Part of a small language model's weights: MLP 832 SwiGLU, vocabulary 22101.
MLP neurons of a small language model. Each row is named by its layer, matrix (gate and up: input weights) and neuron, and shows model dimensions 176-303. Each number is 128 + 32 x the weight over its row's rms, rounded and kept within 0 to 255. Numbers have three digits each. A neuron's up and down rows have the sign that makes its largest values positive.
A block is one neuron, or neurons of one layer that tend to fire together. After each block is what it responds to, as a language model described it from the Wikipedia text at the highest values.

L5.gate96:144123161083129116082083083090119117150214105160142087176101086137113118109100132124158037117121128097160086132159178143153075118098111087101088068088193162127070094153141145088135101152129174137139071093120148089121086125108134125121127140148114107122109158145141133114132127127103090107139117164090167127146124110120109110116112071132146152103094109181110194116167097056174140145065
L5.up96:167121163137179099105081105126098068125197126118136154112166174128071086172154127167151125126170104138118088121111170126136143137111150139115107094147098131095172140155146141140137135128168144143155159153170160148152097109158150157121101133164107128132174133178140049140118163115144100117110084127157116135181095116133133168137196167167144020107088160195153126131167068087184138126120
Measurement units after numbers

L3.gate165:118143114193149158178129125139114139122105108172120092084101160159119093102174103088030076108129142157152120114155118143059134153136134174150077131152109131139128107135172133126088148104143176155093141092123118059115072153116149071157145121077180135096148096163131119178093124140115186105070181190153102147087081149174146169155134122161217133134118087105169178102126083164128177145100
L3.up165:101151143105141124121112204121103123165113124115139097128133126169152141136223205101202174178144111111141160130192107121108115092114106157143147104122152173162143150135099124147096111131087094074155087080155133118144199164093102125138167130152180115156115101107125170136126131174175160115180177153140093116133130098083161099102110133075169126095132091104152142168193119072139161147114
L3.gate300:183118073089218112121138084108109167128163102096172116138115122146106150095142139076137121103155102081117157115120125082176160150178168133141083096118134115107136115106087171095235126121128096158082140101160096191097167133124178164193057107124135162087094108161140083130091121091153097123117145122099197096138125141143141115089095097095139152143100129147197134170095145125169134090128
L3.up300:109130148079189113099145136114138155157128099119108096096087122102143106100133102109111146186136090167097043163144150140160153103145090158156094146083075115164115097108121181073115138103074139138079204098153159135146127132082092137080063084104137170138133172128134118121111089098123109161110140160091182099161188125051116119165106199104109128111150162125128152168131122128077084121187
L3.gate463:127030173104149100125159114084088107132108091136160105166158145140147135155165153150151133128138115183068081146140167182132132072132106102115155104134114107189116156147045165114144124088125124133089145103149131039127170093120155093095110142129131106064083080132180147147181057152143157140144159081145159187156170091084093131118155132077135111096173071127177170202094154106175121091101
L3.up463:095095133134119151155140093143129173186162113080120163123145204135144083140148079133151107151166081151135142164167160084091062106160097070113138124108072128082114172093091141135123132135153115084048150084167117124146146132167174167126164125170179172125093103175110109109155089110153136152129127125154107127179131195096072102125121122166158218094171155106100101110147082155128085115181
L3.gate476:171127115140136117126164080140118148202072113105097097111180107136152145114186112143133065148143112160095086153154165182097158067109136127154150116087157115115171187091142122142128143125144115126186084124096118125149152138135173082094129079126155165143132178136117116161111097122079095161143165179121159117082130095061104096114155116132158076078098116130133168176117062122121127150112
L3.up476:134145103137107094184083124157138124058078119124170121106108059130103063131067070104129147132121096120095137171174083185113096129150128144115113088127141092134128096112156136139079156136101141127137146148198118117080141151172128188090110103144214133095149095091101150107111131072161140172115137175160140092050134142113131173126150117179111141082149072111126075172123127082132101136184
L3.gate503:163128184170121131130141149098136155104099100112161086106103162150141110064121140106101132089153120083206108231115122177172150178103114116176107166146113058109160098116059116189168169168141121158092144131100161106150133109171068151116112091162179093105126088118115137170119148111189122096119115176095101067083143141082118179113121137149146128088076083105105132150125099117127133138166
L3.up503:079179115128155131089162132106129130092144116137139140139152101170127057110187137134134164116150079129176131118130163176162140185105097151119149189130136120108132111122097116125160126096112089115136120122144109170109151119148095069115160155093092056115167067136094137195138122105140076089084136077139194116104111142176113113109151052100138086106137168145126153151106103183133110168122
L3.gate509:111178109127116145125104100156113164133142104125128091104088149182140090112140115153112102135109128117071161164113151099185086086123131114092155155096112087144104053120160079132102186147071124118115123073135188212122093110106082068113100108134105082084100101147157131163141136104125146140126137083088128091088153186116124164116150114118145087087061121117078124175154139131087130133172
L3.up509:111136159153118122135122073103144160127090120122074118156119085076152181131094130156105116125049068117133103079127085095123074100178135098126139059105120113162126168167192140142180156140149116174115130152170092147068110164126135153102131110095109125116135148046136096106157112073086090149147122132118123086108168136126089086159116159087147178111137160125150147113157121176136146165097
L3.gate513:072144106151229080122134129110084157039146138150101204090154124115109066162161072114094106126130172122148057133158092063114142107092136127088154097160124181079096121147103143098121155085113099058071080125129126096081135121142140103120147137140148118186126139122155076135131100144137159117105110086101140062123110161127095196183116143169130145114165143094139107135135139121156098149132
L3.up513:165126099150132123182092091150115155147118115127147106149109131116102105126093129179133131168127112102073158138140100115064118151092143178160131158118134188068082077040120149153127166062113113123119094108117145065151136084131122119101116142120097100136148095170135132162202109127072215110161167113101149107150108125145115160064150101102165126133069192125126121135156080136195126127085
L3.gate676:104128176180163150157228109088102141153126106143079122067067142213096126130146127132116092127148153145171088140095136155176084198108084104173097126138118185095118104146163154158131128134107119098119124117159120141099129146066034096092140133114182125130105095146121051156124088094164159062119099116073124105129104115152116148156189156188127099093124080104098118134127105116121153115168
L3.up676:113160141169124161062148136117128139147121086135127092121099077108177090136161124104073113182162108151162122161089125147096165101135153170109146102151083162045074186140114100112086167119107109155125152091151091120121151115148121140148137117150147081092131084172130084170148161104102137068163141158139167114129169092128094137119117136115132165120185133142112136138114052108139170149159
Wikitable header cell separators

L3.gate38:163194127188166138145147124121183132123151145095132073109122132132105092078108079105128180092122174170158161102154070150106134088045149110162101106140175125150137178079097066097165148158158076103113195167096133127109105129143140119106053091175107094065072108103152157118110181202159093148116125154173105078155163162146131084128145146145127097104118146128124139203102166186079132122126
L3.up38:192155107162187139149152085149126147133131172123152056065100122108193106110119188118144180132147089115160150133164146158118123082100108113166102155124159131099113158114130082142131105096135098090153142146142124115112162099047159118130118160151150081129126110071132152191107162149078151112124154159085069124158088051160136092132138154116151088130136136116127131159122109170119099081032
L3.gate79:103157115129167130155158049135116119117100109086142138141098122093088060099160093113141161139124119095154163095160148109119112080131124132169099117085124145055130184101112104123132101161174116055111143170155134109108094162120129142128053219129113153073138153195173098093099119158118109139171153121122159137168134088140114099146174107144114147052143140133148122120166124116120120136122
L3.up79:127102121174159160142097169184114151094076073108117126162091110040151095113131099091104217111103133126105184124167119136170152082087168102096138132140183162198099139196119011104096105127126107127182181173111139102121137134117092111132120134113103121152115147115156157189121181151148152123142069202128142178145113156143171101182165141107078103151108111103171138122131125140128140102133
L3.gate178:106192085136122166090171126118169162127107120183164110071061110117082101106140081114113143205130120154160129112191103154197154087131091115069096148070104102153175160156174156137101157117165136140148142167126074133198129091109132109104115140157148185128119176168158116149118101088091116143130191087168145090082059061110118134134134114102102072163154129135132166180102113112123133095139
L3.up178:133150124137100129132173134077107102140102107159154112157130114095075171131110134112087183160140144124102137110126123136195106195175123089107080151075167124155144142094152102083172133162143118081107167154048134099101070093133157103106136082144169174113121096186114129170132173128132155200154169128124150092101143146096110119197109151130136153114125143118114128152152063140171128091122
L3.gate325:112145117134179109099157148139058196111108129137102138226115114108119137122172110130149128135160129134139147140167146135148179117135184101174089140112174123117175186147109098142130067145135174095162134115146089131103161154151116159131149179067095181123161167129122134124132172152137155125179147167142194139122155144111126123149153199091125110108087170122157210146130146146135127084132
L3.up325:101116151122148170112188146082080162189151116111156102164091079100137109151136129171127141069107120069168158139141214114114175129172146128180100157093241161123137233124095085148129126138172111099159151085163153143161120142161154081149102187143098177111115181155119083096169125131132083133175097135137158135155145119064144132149167155096135131127122100127066149122160119172155140116117
L3.gate394:104134181109149150070166132146110124139164123108074144127122172128040076125127111148085146132142115090157165197186093159117178111095155049113166098080152151117195114117120161120081160101134115086153144154095146116093066140142085111163143126120176120146148149146115106143097190164179173166137158171121117107171120169094087107114094166111141143063134106168099125080163089195161118098125
L3.up394:066195185181158107117096108131173106223079102102117126163124126124077112129060131109114106150142148135129125085075121142110094155103125123140114135181146106091156183130139091127110084065188135146133056089126083096077129077204163130156173144154146115145136167158107122164168152145087116108168136130150117105084152161163170141159097166159173166113077100100158172152104166104141140210122
L3.gate433:117095071173090200112144160081117084163133119064102139132155124138128181201056146172090118111130174150110131103130155133109139126134141112162161124151128153117121186162080211125098165104149113109111112155137126102161101110111138119119144157172112129083126091110067092114140096110194126093163134106097091112143103177128102181095106160061152164141090043109125053087135133112181126165178
L3.up433:150182112082073136135165167045183077126132156130125179101091106135154105162205132100098142126177097129120110092127125112079090132164148136113135141210153146157152151068115130107178114096141133118030211110162111143167118110118090143072093109140122132113152184078149103058120101135099068156111148141117126160100084092142068118152161149170061075137110080126123117135123142125161153130089
L3.gate435:198147137177078144135130125141159210116156151158156176123120135100161165121179122163115144123132175072129153157137216107134162170091083032116082165096150146138103158128133122135112161150117135120122123095091124125145098108137105136098115162090132126091099160119097078154150096100152120077106084092035111127114071203135155165116170139143131089174145146123177158104104089115110103150131
L3.up435:119163127114122184149147166153098148138180156137148144128126184169177120115074204131175185093136122092077136195164142152121166130110188102107133120148168140151122104077100171164125113137093146085136109097065079108189086138110135145138152146141179128116145154153073123139095131117128109121128160151129094121136130127110112127104142149137136184052123129105135102097156084099167112108077
L3.gate791:122092127146157135135160140190118090106104124128078143141110151143146160138156161128165091139138166171123142104170118128119114178141083119087109136072112121121143204118114142119115151098125194134101142168151114146145106144147110080120119091197099140149101111137063102138113122183150043150103154163148167116150156087131146197094127189161103120224139125139117112067113121147130119091169
L3.up791:130113165132092159120199133140151157116115131201124187169089107152097139155118125128121104136118178134124083107183109132163095127156134155168103136087171078130164118106080196174142142129144174114074147212149160161165063192062127175045131110174162142162114094147110114101101113127099103108128086123155158160142130147089107205120159152131159112135107138159132121087136094072124139144157
Second piece of capitalized words

L7.gate21:120187144083155138167133123143146166099177131159136080070131112130135147140097097084127163104089076103098137071120134111123131139139185061130127126158171107118059090136144138130110081078139126098148154138127172110122102137132131149179131151199113233128159113176159157162188116082135137087108114140156174114097110119143102130115169122139157108150104125141085093145156149104150119151123
L7.up21:141147142124160160089130120092161208097166125111118128082093123097141173103128130134153181090059172093152199127091150118182193112131143098047080156152091101127127145148102094114113150114114073168137102126130126162123075141174092128162141123132061194109158106098159182164129121112127090138032167089129172145108118107095166142117137099138122093196126082143162162139198123097169145120108
L7.gate63:129109136124145110175131095149121125077080131175111142134167108115102125149155130114114128107135169111134095150070151073108111161141146171081147140142152129076130136130125119136128131133123102181092148151123130154130132159129076106137113113128113063123118156128129196196051108139122100064109116135109123143142150160143056138126104102135130114113124122139127151144169104117167094066127
L7.up63:167105090144119059148145116154116103127062135226090109137133056171169133131067127144165127154137118121129125118130110133096145154114100095185150086134086118099146109200120117046089107132136096142101094115155128141162126129147086169117164110075072130056138169158147102136184113116139155094129131122161135100089198135106200160097173083186172114133136124085115102162189149120132138120167
L7.gate162:161130130100133093117078072150146126095103121114165137104137158113078129179082094098126126155085158134097165084114130186097107141141137094161142098132125168130145113156097149037117082115144106146155114121098121122104076210098118185114095085053103158123168107116148128111086108198139162112128114122126100087071079116104098133149162113173134082182084077132160141106172121137088097168162
L7.up162:175107092136102130104175068118171117150069116084192143101135140118159118086139067166094088135171162129093094100144124123143131180108122117150120115139161116096195118129084162109125183074159093113183174115168144105139103171117153158094108111109197146063138114107152075097139108136116131109126184085171174073105119147122118180181118134130101117110092168102092163097138092112137130161159
L7.gate171:126144151121143116133176098097159104110101120149053126104154111114111137113131075146156134087099148145142145125134092175093072119141198173069114156101161152125155120152109103095134149107121169179107162133098126117129159122090097139102145130123103093121178136132128208118100171143147114115145159132141098056148172117095050084143117095092120080123129123160162132111188065075114132140104
L7.up171:123093156129116060136120126105149112150128125096149134147148095097114182110066144183116105141096178180107074069129116126164067105173080126057183107088145156154123091161101133165149159102164083132139138159161129135123125051170172112171098105119129138089192133148176149122134175134139175190145112136173104140143117175143104143104168088115119108139120109113151132143208113131160131104093
L7.gate553:207112106117119098148134126174108100161120082186118120168161061140058138123100151089142134122130094130130147097134095113155136138137114101092190136168105040112069066115129134144081123167106127117106123177085170099101110104111122151171156162110132125148144102173161106148122141170105116119186148093101196154147095166120106162176108056136177183154095127123160159173145086136137163081136
L7.up553:098128147130144130134114125120161132099072184120096049107123141149160147124131136154118094124221187103088112165077156103145131085207070156145138087134167126110084161077126182105185158077140131123172120116063159164106142127125113078077134142160100144056141049140105170164143130097140140141115161156146085091094127124115181128149127147166150106161181114147125075103111107050143146198139
L7.gate632:122145143103120151105091066112089091127115128141100137155106140058166113119139095136172108144151126141108143159149085113105077157075170063134096128114131204136096108102166099130171077135149128104135097171127075115129117143122094148143161166142148163097125099119126124113142184097154157187149135101087174177200089116180089134141107120161150135081125148146123134200119111068180094093114
L7.up632:088103081145131138135107208119114106164097129163089137146076070112092138090124161099076111105128126132190116089127130172074109075118054144155131089088094160136140172162179120161083155117145098105134050105106095169109130161062159119082141127116091133155126186114146107147125163060128083090108107108166142135149117086188084097163103144124126125173136141146198146102125132141130153138155
L7.gate674:155143129157111087114135155100117095113105115083123060075160055100117133124075120077190083146139135117132101077127148037118147179088126048154121160142123179069134071138122114080126126124135149142141158133120163104180080166082078135095167137104150119128149145124114151032077061161165130097160113106121165122129091158132061178101140103173048130157067115166137148152102144112149118115110
L7.up674:137150118145105140146167126125143137118106099162084102134150193124171156048031152118125101066097129100156145040099152133112113140109135133111137091121076162112167119157141120133119153115138062147149103167125054120151060182114175121129179128089107120135134095106176125085141159147160104107097133163130072125155053167111119113118174177182122140091140099124148162060162166081119118115101
L7.gate798:072116110080088155111143112065131173119077121177119139071076061148088095141110101095105162149123106164113053059115104130168099183092148155163120117141100142124159150142120120123087113140156160052110104137110120110122137161176096118078127134058150103136124204158122170167096143144180141153139135108154145100178141137125138123123132094140152101152141156117147152157155117081179188115096
L7.up798:091169127156132147094093148167186220123120125096071131106125130146152080150081092091111060058151123133073099042100182128150097165151095172069163122114112067119081091125127119126057120092193113111153114116129079138141143068114072081125097186121168091141146126102123163127150088130193073117085123146113092090166120123108118115090068191086124097133113141195149155113103169176183077122139
Sports event names, measured numbers

L3.gate108:106141174095147146044148142138142150068113101160143144156101123099175157126115126148174112106111124092115171178126133079127081133098162111126107065173133100145139069119106087099105123148110161150163122118070123104142128105105123145082127112168100139159116105095079109172089142144099093158147108115116098107119087086162084097066165138111134112229089147054173105160128141097174162148139
L3.up108:100136187093158106153164141106133120157156073085165171100133154126094133069157157180139122103141187120192157164072151139065102133113160092089097107142111084070147160100086099067108149112121135186094102138134172159182086129088098139114168133195112140106153134147090080071062116131126098135117120123125105154126113134073096131101089093101131116148115084084128130117126121194162110079103
L3.gate208:169094131099059112116110091109187129142152142085148168112108066139098134101107151138107151180125099125127118071134127157084041139105125165185084141131158131134227154201129136095132148115105108125138146140172129068099108140080105105096119141126101133123105131177117159161156188079155177111146089146083084114146088105104143112093086121117147098150086140095096104099125114078138132120118
L3.up208:139138129135142126178111126101174086080182095125108096081128100094119154077143136132129106144087121144164095044177115150078117120126179094115105096101110100110149158142128133065121138133138164114124090127068113153148105088150154143142071128098092168147155127212121101114180077139122126084113171077128163108104111116103105141098109071112145102104088184151121134105130138102102143094105
L3.gate246:137127128104200083168102063133116134143110131111124093174114165128104121102183061114119116169153139114118100150185122108112145085146141139127155132072096131119034074133115128107094148050128151084149120134154173064175161122072144150131069119099122074153106099130101089170168132117109132148138123113166188170144141141181129147135136152153157079139164136129135123152150103036126112129085
L3.up246:165207140097061120140090124135108127115198108119164111148124154118140125138111066119138138134045120107106120096146160047115174128060091097123139143115146110058065155150148123140184156209103109122133106124152136108127097180133095166125108158154160076150158150137132163152213143082159103131101119122122106086150141162132137149076139171129138088154202123160124145146170125110158116101074
L3.gate341:136063129116153172155129089117182136120133133176122189120130172124108163145158168138096076115089175122137134095210091102118090185140150093125112085086069170113159119142165149125140115127132166157109110135125166090129124107095127132121124199161123124087144116157155161124232129087128135153129112033135112179135118068179104119143088110079121131137094088192117138090117122152189150137087
L3.up341:128158138176110119141098112114137071145077118146148141126148061141133141135074127153095064132151133119097166129095133103139079124142113120122179101155135148090097159125158070113131139043093169119120099176118134113124096131143127153131170171136136121164151109059092112126100060131123137164116152087143123131074137142125107116133148088129165132075123111110139116090100136105152112086120
L3.gate444:097119092117143177039068109153146132100108175186172155114159099111138120072137132106134129173134134146141113114075187153130099081103150107154173138162199159122113150182148139134169076071133127110138123138150129127064139112196097157120151162108111173136062121180127095071102128074166097123103137144086144102105153109150105152074091152109120121093115130079140117117112158141169165113180
L3.up444:125074161126053094153173087057124211091163105092152110105160106150176123113138108141167157102105112106132137115047123099099105136149178138156100097191106152082153105068108112115130135118125160150096118095130140085139180172062139076119161154001120106159160099166081176093119102175138098142165084178109173155117142164168148106059149134118153104099178114119144148098162137175128132140142
L3.gate712:115064150104103139123131114058145152088115135092154155110120137112118113097111099116097109159069170154117106170158112164132096110087132070111152109167133109090070124144090173131121118105157126076214118090128151098093072109144114138092159143115101128132134135106090126218154143127086124142153154124180141139154124130161129044100188141108181088089120115146148157093165086130176129105118
L3.up712:168090124114131163093160152113077154141116102090164074130104140140102133162120036149075109074149144178114168159137124127111159157123130117130071097106113139154163070209196134115132141136140166080184161127107129130122087013092141147107175084104143119119163156160150138119122095120082129163102089144162038129199152076094096133099172115080143139111156137117099138064158110106184130079093
L3.gate756:100118190142111149090139069140129155143121085084133144084163089083109166099125162149065125119117181150131164175112120147058100151096157162120075177107145106126127129103137110151095189108157112113108125144121142086079056060124110109182129120062080144133113146093116137151140148099160123094081109130099125101118113118113156119163077149150170149129113125129123132107122107100180136130140
L3.up756:115152167160123201156093132132172149180131170135146088094150142095168132162130182174062116100095194133150107073163133129122124164111126131150085124102163114150149080104113140142188089156148177139134074086105163185118059076149146150125109097088101116091067088148135138178139132087146141159096080185111128133096140124134134115103119080110164120119163069063100122088125093097078057130094
L3.gate814:103112175167168076141078137129109138136137080159170114123109107141147176108072137107143145116118156117115095051139103057162151158149142060165119071118165100146119179111141196086155151157139143166164064167119114093112074126103092121185173175117121082151080120124135132100174109133086125119121142141163071135070178095149141114148113137109162095078148070133107182140110110124121096113082
L3.up814:190166125128086106106117083100157159156115131166145121067126102114171098175104111161137098083132131119151151166148129183100114154133177097154097188102140124183116136136103207132142118034138038147125218095054186060101142162150140128133146164090142084167165145142108135077198144112116121102128217127092135168119130148169160143164113119151110106146108175160139099104161088122106125165064
Units after numbers

L7.gate161:174178166142109073109101145202169077044106086051141149131134106109050155091087124100160102122157158143157155142125148158193179158088149105099110102113139141136148177121137134141111110161154123216145168150084204168103142069093141149135127138102100137137113099113142134060041128134142166094185118137179142091097207109169133153112167100107127142130115098138098135121103148222092143169128
L7.up161:143172144117151128144100149150090139171150145121163172118122118106161170101176134123101130157151130097178146137115216153098088159161132096180140151132116106116187150188117176141135120147159156109152129145108117107168151177149132172125138091098110147135198143160129141071138171149150069146153202146113083089065126138163187102158074168102152112131077072155099133079091096173118112139100
L7.gate319:106127136210072061094130172123171156137117128096046127148153115123129099102090078106109119143129065144123128145151168125152143105170079101194076104104158185144147072123095161155140173129104198177101101140170178121120127111156121126108162100126088144105143156072134064138110142129192119120125173164175102121187128173084144097145126121124055074149076171116111156159116164166054104123127
L7.up319:112142103173131115084168142117140097144106089138086157213132162146163084155118092137134061074142042112131098162160166172053079148080118147173149154217158110127137154197105129155130177129105184145082159152184134146132190127132118114155162190118104153094190180142138132133124117102132093147160157193122193099136089117062136108097147138127119159091133172122104127123081120162118181120122
L7.gate554:137096177184140042081092150141090213149114143107086133080159166138145147148177067106150117157125117144167124106161156132086168135129152109070144158151183141150144079145105157153085130093111179119154172096151120075066122127161154175119071096100098112084148117212196095112129118155106145129136120138121156104156162076120097125105175123135109122151113134115125085137157182132148114073132
L7.up554:135197158121135150137109123106098141079137134116065142103133130179107185099095099082161120172104148085130143067113147147126115174111140118136091121147091166089146115153190083090109103120158164126161145147208123148081115156132209113096140163112073140171132129093167199111138172071158109078160104113188130171151100115145088205123098204140112110099102101120105125162121124150093174087171
L7.gate666:130148166164140133142160096103170133130070146127096144107174134127112139165137055185146122082175152181166194134149158155156167114146118087187121083109149155186164119161117161149152141047081186131112120120153121118113144159080124090135137153113124141091137099145082088139142148207108114124206133120179110149088153154094126092162116131068162128157110101100064173129068093203142098123126
L7.up666:126123129179175095121127178079146140183081105107117108167093131177134152144125077136169141117114155166114124095116175144105128185106107146160149155163070151155148127128138227076150070092103162124153154133166178111160146093106071188134041031111061139121144102170109105097144133144088074093120158094150086091138125113105138095115131146125086138138110112092128104122110189116166134066091
L7.gate748:067130164172185104147104080143116125152110154051078156174144096099118154148159089129128135115144112093108152131059099127142102100153092104108125115152158178150126129172143129139172117138119188145201131162192098176123188136151107089089108129120110160100155141118127114117113160087093154122112194149153144140120112099089151158110156148109125090157072132150096080145138110166149146148138
L7.up748:126194091151088108134138084098090151180089109116143057128083109115120179158149130183167108150145171160148157144101154148110207083089127157130082124123122048054165150147119097142130065103134117114114108077175118166099031158087075085161155113123082166129162125113153120113129086138103124099160144132124103098213135118053160125152123080150136110124142121076086173110142102089143117127131
L7.gate751:132123165175127119149202213097101156141132122112111110148130099163151130129135161094186129135128135088155122113135209160157115117060095130095088112120136127166121149127116172128069197104082111125120080141197130194124126106063107116146118111135094090104096140065128124108126141150105124134137130145156140088145162098054146139124117155132121141102099168116094114142119203176123131051136
L7.up751:067105115117093128129171125160124143122107126185090155119166134089063085150142152186161107162176083160105161196202111115117120104165073111133128121141145132116192175169140097142111111122133149123184109119164157123139130144133125109115156146078092145103135098121079099143076120159107136070064181116080087112140075146070097132146147140123161063135144126120110158105119126129157110135163
L7.gate767:046159138134102070161089117081157156108083089144075151141034085067118185172134119058187146164144093127133162118159159170145141157151134111131088111131085149134144099105120213170110124108120102105143099137127143172140181208132085098159115099129095056121147144126087161127112157131119124093154144074110149101137117132103148081072114131094143100187067052070187155088159147148175115119094
L7.up767:107159146153089042121115073108162153120133168145094165152105081083079118092134074068118113090119087109073128099075167182098156134145157175128115148141112121125138095166154178111126152179173171095135151122078167089172101112163109099093114063095056115128094135078130119088091127136137134119111168177151199113135170126059161098115117169126067176140114079107098126111151144126103104093108
L7.gate820:091123033143131059113161069159125178141153133097107142155094125092178116137106108118162105145130098101141131150129181086137232078099110092125092168131149159100099109188104118140126154125132118104160124129115127211121137156132062107137102173097101119060137167122131106169137128095087151117109149094173093084145119131117161157098109132085145093132114176138074220093146134189133159166118
L7.up820:144124133182134127175100076115120048104075170153062134118101108145122119140207168168158148196134228083154166158157078176144150137137128092104167145065142134152091157200107139147104141136093128107119139163131180118126111161105134135160118110117059151158176130170095204123139107142112131123158160141167144144136094084097175087085102127136158150091114134100093148109107134151118141061141
First-name endings

L5.gate633:132142151126112096099115104125120139146128128112104161146093143127100140138134120101163171109154074097085162138113096113065130171144111150126156186131127103094132115097145153107162071139142126144096129072079148085171080132102168137119077127134158127144141079149111103168113147213109098121072115078067163117106082141144096150144094117054116095171141143093092124166099159165153093079119
L5.up633:111162095128085103133149128158042166098154124129131110123128145131124129150194158137158125086189078084140185096124071137081158150126078128118092119102146109159197177094183124142071134141161066112174123153157132079146134135075118188091100145074131064106130120125093079125135121100151103142112136126063158151074094134088128163163126156063154145109078158074056168110057131158149131090101
Mid-word vowel fragments